Part of a small language model's weights: vocabulary 8192.
MLP neurons of a small language model. Each row is named by its layer, matrix (down: output weights) and neuron, and shows model dimensions 384-575. Each number is 128 + 32 x the weight over its row's rms, rounded and kept within 0 to 255. Numbers have three digits each. A neuron's up and down rows have the sign that makes its largest values positive.
After each neuron's rows is what it responds to, as a language model described it from the Wikipedia text at the highest values.

L4.down743:161175149158114154146217099063044145134138142118074157139069179151159140166074178106170152126128165184149072098094179093120154138103131129114148118145143124103153103118154113062110126110112127087130159072192160129101127124136147149174102154149135102057102124121112104115107162126079134056122153140181134165142123088092134099141194105125171118102094132193140146116104164109058134102051140146119168139093128113108178144118152148150101163126131122093099144101112168145119107121101090136149125168112151202082143113075142095133126122126194144114143062129108144138082167126131197096
Description: Final digit of numbers

L5.down20:095118107157128091123116112094202132153124191136118140078152151147191085204133063139115147140149165089142143126122167131164137095124112114161182131181138150148142121114143170156185089129042160139035111081078135111156159140158162143105193158107085097163113059140164151148099089177093081074148082109165159113157164166149142137083110142162155148171133136137126128173124134144114136200110166161113100135117131160097113139157108123118131136144156087159184125088151142154101072108137083120099128183155084102068155138175111168120122123158102110068074096093058100115172142129095116109
Description: Word-completing suffix pieces

L5.down65:121106112194120113088109112148153127149138147087125078183175146150137164152091137110122181133108133053113070168133074164071154140157141123138146129086111092194156118145190131144213148112132127123114153088157173101119107148124214088079108136119150120091165155199122099126105158140131149104099162144132079176142126105160116079153153109181118184089108156132101167134134114172168056167113107103147195116083058091147115103191135133181164122106106100110076141152140111090105120118098091102076140078154079148128118164097145156155123140072113174143094100096132159111134097080143076117
Description: Noun-completing word pieces

L2.down1159:090098171206146128117129070099122050139076118164105138137151132142158097127116154075099082150060083111110165059096141162127106130160094138135073113117109136169147132127099129133123162089099111118187113101152133164102109125146096170148109122092135153109150197130144072118149125190101137096145096156122137139139107190106105161172097145144154106092103146157133116150108114121098157089129062134082138112083129163135178116158082115132137056100123115107105178123118124128148099158150091115118156077123157089126134058146085132131069137129125173126127102120100148104120155092129135082
Description: Verb-start fragments after subjects

L2.down1080:100122151129111153151170126110106182130138137159136165070119156113081079163148152191076166126177128172141130116131146128133141148163139096141129073099119167108146126077195113106124155186126130177094165167077099102143150098127112032185131143098057119097121111141119141060085119109193115111125096125132164171131177094160130158113095157113182122092132148164139167169169105083122101134131048078130071079127096140130114116117173094076106152163120071099110114109120012101137185143170151161061068138124149099111145144126159167091156125112141114087160078113100130113145142134110133126
Description: Table cell separators

L4.down799:078090159062111144081113123138083124152120048061096128122095132111169154140079149069153165151133125132197154115151156131133092130151181229107111148129169125195168134109047169067116137152106117164167105105122083138169105179212080107153149123109167137143162090119130198055066114070162117155103171134146152078076132131162154103139074133139123212038126133143101104152147072105212153137118133136193131120135143135099093048087174156118132169150086141143098167164060086169131139116143183049082139127160181170045129127128151095123083138129159128142190081129154168106141156137162179152
Description: Day numbers in dates

L2.down68:071151100135067148180159110160119042158062196082123082070138096112091180175150147148112100104079122177130076155144132154091154124119143141127132098062072124098112118123169152113144136130057173141123155156143138140104176123128127110128147141074098168143187127096105112137123157146118136141123129159225165174112109119125114136104082120157097069159095153169072120144145108085102167155097102152153075091148136069153154065111080117123134173124140098114120127097122163135142144178130100132143138097100095096156089166154133141152103155069081162151147075110184134131121109116073163071
Description: Table and list delimiters

L5.down916:081100138135126146121141112117145119142121150106138090141175122099165159082117156140160098184180149152135178127045146100141144128111087161201119122126124125106171137162132158141135179103174096116067086129136187162186078173161166149132127129065150107199196132090123165143158142198137132102147092113136094158088119119131103116167127162225099119107147114145148072097169153120117156185163138142099136167147101126139088144121139133142092181106155092107134076094086180139123153142081188181118129111095102157103150054085135176139147104032146143148072188128113154118105157133101142093
Description: Noun-compound word pieces

L2.down1390:154178114119108124137138165092101077117099100118137118161054194139155124122107136116157116105094092161186133118067057178167149134142163151104071150138096081106110116072123123162177199080120142096180146173096110093176124118098099152121110103121133104058086154136095178148125143162128115154099153184105120113170082167144117130132125151136159147174128132164118157125148190152104087186116070061167137126141166102151091117125111154126087144075111115092096106160124099017073117128137120185166133146118190159163124093142165095138082126105105188084151182083144124092119140057133118174
Description: Digit zero in numbers

L4.down1194:188115116169154180060161142072130084134076164156122058157105123063134100110136113130111098114128099074108144150084108075130084085122134101098177106131097203113122100120156082144107126115112129177093130122122167141121123086150119168094100138119043176117150078141071129135109146143174158081128172169138124132090105202106102100178143100180129119095111123163149128098116142137113121092145094139116123119189090118153143109146108177152147079146118153105155115089125104156137128112191103132141118085039096094101171135104124129110194139144126130114145075132077174120065164178139115113
Description: Word-completing subword pieces

L4.down224:143107133146103136155138156119113187179099099139129126125096097111108154161111144128101173157098139107076054131121152083160191110174058156098110143161079113172129144189124123154122122089118116108113126138161149035140133103125232158139137114137093149147164132112128125141156110158170133121146169136152121147173129172125135152149101119155114129113084103151158077144120077126100119124170092200114082144096080137105162152131112096041164111103182091119141135175099121069146151109156124099118119098152166089114116119126151175137138170098169133161085124121107156088148121140147095140
Description: Table cell separators after numbers

L2.down224:089103110069142174108136158156158153170174083189119173117109175081128143143153152091184112125134148086124082062173153160104082115100074147120101066113124088103128157096158157090136164140118114161126112100072138083145111144100116137150104136105112102123195106125146140132104094138145148103130125132122189092165146172119153099124125066157141085107087147146110099150125094103141131086113128052155112154135110135148129142124121078156097177105132132140157107167170115073194123162180151167144128132139087140167163095105162150200118137066167176143141140139110162104131129148148150131
Description: Table header column separators

L5.down512:054128156170131081151066084177134168160143159144144180120128197069095131132109156158134178146119184098086124142118158179184116124094122144127117097167157104113117094117151189120158140173143139116104109116108187099067110111186135069131079155128131101126143188122135129124155137082158128129164175133072128111095099088149178108109169137129174081108169103124109143132181106147145111175058106117193113194202142152134147140101096085150114134121113147101162161120075137104104141151144146131112137140130111151148138087148171186138105095153175160106091147187130124123136144104096150155
Description: Degree and evaluative modifiers

L2.down644:146156148153060129128130185140202110128154138113197134081099170132149157120183132112093206092169114127153145141044150086150133072103126096160094107132150130142125174139105166176171129111077170086136047159095127150116100159132143151128109115107142135117120156162213121129136030115122115114145158167068107115148138135146116083159140128139115121119129148122154091126092116104136101122124120180081059103124144093131140089154126112165125141087137134123166162130144111145058105163079123118115180117087118203068141108127121144073104165173130149159106139141160110130084132089106193145
Description: Dates and federal level

L4.down35:094122126117103162104149131095120091096140143122133118167118170128122102091116115069091137105079148102165156131090128154103086115107197157065155116209155079156139094138102146092076109116170081074104097138155147189090190130128137075156151139115156176121157141110183114151107156156131105058189150147108160167123128128111105154118108103127155160119085100218201140191151122141172103170137129152153092135090120146110151146110088141073170118139195137086156183128133135114083109118161163113146072084086154110090134054144181157106076136160138096129093104179111114132132135091108128135
Description: Degree modifiers, word starts

L2.down1407:121114131111131105159128136086081142127135115105133123143114114124121182122135105126105089145124132158121061158111213088190116173145097115101057122132178083150148115091125090151147101126144168132148108098099150165164135109133155117063099079124142139100079158122119123091070170144180143196138114144061124183087171075121153120182133122076119142180086157124085102110142077154059096099173143098137137136092159094094137117088088134068161115167122114050131162181143164147149096141111153107163135122096147163049079107094181152061137108113198198138123153046141127048186130116152102076
Description: Landscape and place nouns

L5.down800:105107053141117108106159119093147088113203081096168137074103127094138159133162099128142102198183096165099091086106049094122152135096134145124111137148173178166150159100121124127060169089092100062177174118136078134092135091144062140130217161167107177121180109067167071106130151072079148104164158127149135151096134112049108142190144103165127089088071106070132099155162109081126133097113148068130100173118124093113124146067108097150112141168115153142084180153079173093150089129148113145126142147197057119105115125144105140132086150126130145133132175114107102114183154129163130150
Description: Sports table cells

L5.down1:107107208113153081123114160168142093111141156116169062101104164125148088184142101135092126112128139101110174180166166102072176143143158149146095113083163171106166081154157106124158131155128038134089121127100177102106147109098121170201094159112145167092186167127181144140179074126157138137110121124105151119094176115120111141172175051166077150111183154103168141091143159213160110104132110093103135109088117106151163161119127147137190137162127133119079109073134138179105094046142091075112112119126134120183144152082125085082072199194158087136128159085134105139123215145078166100
Description: Year decade digit

L5.down1221:203138114128169157134146128110097162118136118123078129149104092068170182068126115092141091115133134111061134181180166138071139181105131127137143112152121174151060133100089049101121111097112140145175121070140133144193166117105145112094102111113150142147173177152115117136117137135136100133095083090129148109146138094091153244142138127126169096066105189118125160147105138104117095118152138149115089097084188128115128135085208173146118104079146138145132101066083086134070138124178127105162110122143094130084115160127072146107098132106110108180152101171169147094148115189058126120
Description: Word-initial verb fragments

L5.down64:092146083156108143124107114145115198159099134149129108110070089130144161141132131171141129120124111135118144097144180164133072134107148172148131186158097076143177107127157084104117108137137157115168093106139098146134165126148120074055141078118142117077125103154160098151078080169176126140132124150079129082179124076145070184158130137136110116119146111057161128135166116148133117094142120124086137139105130104121079151028159119030132115172149166121160103132121140134111138134125129103136131142157122164159127103140162124148098085147109106073119143156079146087103157154130090084
Description: Final digit of numbers

L5.down1322:101122109072150132097125121192116156145163106080076117163064159185148124190169090093101143158103155132150066158164144087118113151091166145149136158119151131109114077096103132102178156137143173173131074105144138133135069132124143092186167190135134143068085116208111193107136118130070128137134154103099143093125138140194102068104168118135139088138127137091102126112074137125100108065126126148104139138135096134076078087148124145117132096088066157145107123137152114096115106163098128080134171146164166089153107103118140142158113075078223110137155137076113092116143119182121175094
Description: Table pipes and number digits

L4.down1041:113194126152120127147098184131152126086117106132125126145145164106130142109159160114112092143154130065154160166064097142158134151190161146074146086181130114128114057181125101105114154139118162108149105135118112079070147126115185165102170096205133127093103145133109101119151110089123144112128141158129111125193155176111120141146111169164152162140171169130124111102157101108116086134111065080084112111108108116152127144125154108176176190122183162116075104165106155104168134114102087191120171089141087163155147133119121127146187167148198134134113104121161137167134105132144159133
Description: Second digit in numbers

L5.down1129:138100124120113143117089142197088095112073126104210151160165100165152175157134190157095139156093162093154090197133151143152128133169094150120180085114114105099156122073119101091142078167116194159123143122105123141083126078161128191102141166084121135087118112125135152144154129098164095169134125131132122147098153132163141153138097097106132119172160145130089073125107140081107112128152123031192118164121120077120142103069097083143134090137123110076112127084119128189140137121143095124113094190083129111177137136118152132068104157118103145128134115124118111120176118081184164127
Description: Digit zero in numbers

L4.down170:088199122145144175140156134132163130146142114149180132138115117064117172160156129126110158129027100123111133141149095124143108189098142177150085128063123186128140073091145154103142117129133158122189058130154102076161111091129150148113091178168129083185143134119156165114118133127109097134148135140141128102128165176108125182130098167109159126146149150129133128152140097060105083115107072152124081115128126140127125128137107098102136167130188114135136195141183160164120103098145163076087125189126180120188114092093101116092063133113121103145077154173131124064198131183122135109
Description: Start of number expressions

L2.down639:137103102130138073104125153146130073037159124052102091128133144070177152159114143078110109100117137137131122138138136100119095194158193149168123091113105087134129169183163179118170143099076143078160143167102097159134149096125129147079092149150114121102133132156125138142149124089071093088166124180151140090151142134153096111114172122138135150141081105137135173146171151172101116128092161178143168134111120140143145164152099117142190087126121092145096139101203151111146102147138137103141158123101136075155086079115148177092117098107097198134108099103122187111124138119096179124
Description: Degree and emphasis words

L5.down857:136113128099119152062112189126113110130130079153168127152143129135131141122155131152119100115133099158100129150094097159163121075134188163101148117127132130084135122215092142155126102176098167110132064192101065144147120091146152123143119051136200178135166124104152156116100120122128131166149175123131193147145120126125149164127142167108158130147115166142124155129142164131110174147115145074173136229145106123153104142175179111122157163095152191131077116162153152210155081146085111145096160109143070125175105156080108134087113127153129116137098135138136133076175087109142155200
Description: Predictable word continuations

L4.down1498:147129125153170131139180174174176103166170140109121145172158136137081055103149128144095118088135157102112100130140194159154108127161151214156155156180152198119138135171139148185121090133114102129124148156128114140142117100117090079147161119176094173128133058189148114167136080186137094111114086148121151063127105094153073070120163098080146058094135137108088089133116127153151141083138174110122103093139123098137100185169140118096141115130087111054079157089111116142139141077122194104132102148104109113179121179075126161142172165142141132098152150107099079096129156112097122152
Description: Noun head completion

L2.down1190:110130065110098172169129141136101141142102164107125110151129171101087132078124123119142146118114123159046095068138097178146126120095132124110073138128163173150150142157154195169110084103164141048131164151161167095099150238125150116091119147130185118161165088138148102090123115158185161136148151114173117119145140143127094140138098147106131107110133122117122173138118133142074170135148137140135158173079131089112142144128157165132163106101133181176133097105121140184187122118144169114096088185147110112124147098147123142164164096132109104128095188146101177131127150205138100122
Description: Hair plus list fragments

L4.down212:183127094147108135104148134116131103109112114165141150125067151126144102072163112114139134109036064151191096131159072150098133175126140144106146130080088158102126138133090084104115121176141093041125113112079140158125135184112129123108134084144108159173133127143164130112189124125133088110159088120152175107116150152159150121080155154130103082110162188094149103099109122141080173110172093149136168119207128106135164147168109124119104113153086163161152102159062096201093130079165138090195118166153156139095153097132089129160115124160091089149162139094171058177129134174091154078
Description: Word-start fragments, often "st"

L4.down1149:136123094153087161149128049141188107124141070153132105149154099097069144108111122133153113141067101115100120134145159128060180093097145129113163104081098144125121139107085125125099165113109154111080194134060153129124099075101125128180139110172144130108116114108169137142104137082139125100133171160172088115209110153130110098137138093055140119080136145149155137117129126138145144124121107173108108171140129115095179127209129133172101126147099151109150129120103129111167112068161120121157117097136141008151119144137137142184095145155156151188172119052167141108108102094062130207
Description: Table header cell separators

L2.down456:111106081151077144131187113108104118146154151146095180104111173104128132111153139100129142190118150147077198130155154079076132084085091127164162156176194123068137192057054067164182193165138095114144149088127126114118074129167059147103165173147190129108121138136156141120084163100138108162075137105128149124102102138098135124058145148122101157067153119148130166161177109155147111069133138050071097141164096121130235137111091094136136097108172112063087134121145119143128101107166129127110093118130135160113136145192132113095068106120122087142113134080131158194144195104113131084
Description: Digits inside numbers

L5.down201:122106142125128141123048143106088161101102119129150158097080093150120175160059142122145140125181111106097082222164137153165144139148092162159090115144141095081143133141187155110183127097104129121180121119163069150175092173112124084173160170157135098114150109108137093085131117147080159104136033133097172154132098072164126142080117130158131146149161185160115136097118148107115146125183154177133115066131186118087150075150115162142105132160145143108084126185139071091143084104151156135146151149154208130121141124195128143137174085103163120178174087062114135156103178108150106095
Description: Separators between paired items

L4.down454:133153160135165142089116163174148102113134100101118140114141140150171150057141040129154099168103166181072144144169128110123074133102132146078164138133127169152167082075151120145161105145109155059123127137097120137103113200083137085138138139153105151111136140080128139142133150100144130142160115137175139113113114095212107110091115119115131112105127154114077152132139178154150100123134161141161165122173076056075197139083153100127103148106109090127123134153164126113133099101099068113098105186150133119124068146180129093111178118056159113100120095152154090082055121157069166127
Description: Year decade digit

L2.down883:148147138116159144035115087103185103091130063156176079107118123180144089171130157127092106125100126164150136102126153115149179127168130118114171119114150127149195097091141078087128143085160131158123082112175136132153112115140075111176106141156150142076165136131134140177115183204063098146092088109130088069117153180111132167124116046100165072145118072103121170131173172186165100096139090075130145147095165121110147139129127106126099149097133149165129109142115146201199124093164110122166101147127131082142130164145072103108131143100129088062151161112143125098079165135159123127
Description: Digit 6 in numbers

L4.down1027:170210101231162132100127206093108112116118152116129144145093136118170136124153095087049167099118100139109117110206138157124119094143134125138148133139091118113104127108193122116145082157148152111108115118104232121161114103098140159138193100085131146125159150183184104142164095176125044106146113165146090110103085122139066124168133127121097100137130212143104087139142136111090135099107127135079179144140120128115077171144074106130194108190091164058123111151071125138091131107178084135129113055129124110121109101147139077127144112128143170139101140147068147111112136198080145173
Description: Plural noun endings

L4.down834:109145138121101049055163132072136112120125100135103111113134091155132086195116069104093181121092102144147162162068144161079110138116071150136158118162151128147167144074194122143112067192081177128119112107108129160133111128126154114154149092133130127065159159107105152153141169151090117116123065140139097088151114093188103089078131164068119090137178138156109132189055177088135146151146213158159157062096102101097117125152093170151133143127098044180139152127116147139095080129202095138073136136157089129152155134150179129163107106124148135103166125127122193100109097150095112130
Description: Year decade digit

L5.down1054:115128130155145158127118208111114142155147144138107142097162127125132127147108148107140103193141178159181083148082097164136160167135152137084120092174106153094133151097118165144144122104191115133146173176092173141127118157125092130178105211186109157192136086134150086143079166079103112131135165165169126143077089164096164125152121108162097140114176131150171144061141166131136156171124111148192059147130110102082119105119132120129148194147146106096138166077164149125123037193083147145161109140109149145094138055139097158188145195094104123148057160112146123082058155114121166099
Description: Year tens digit

L2.down411:076144134112115127175166115144124141072186115116072083122122119175091164160074177122106110159098158103094146168162163131129088163116147158096104117148067136123090057129130135133195136110072166127101141092077130088152151117115103095143115074117092119127090148120131134130179159114104160172082117159068117118136096152185131065094173158084156129102125168109090122107125130157098121167141148082162151084169108157109212102146086114101082157084105124109153094123131138145143134150146156087080163067108157196076105088103176081152107125130147121105200111085154124094095110068092131103
Description: Year decade digit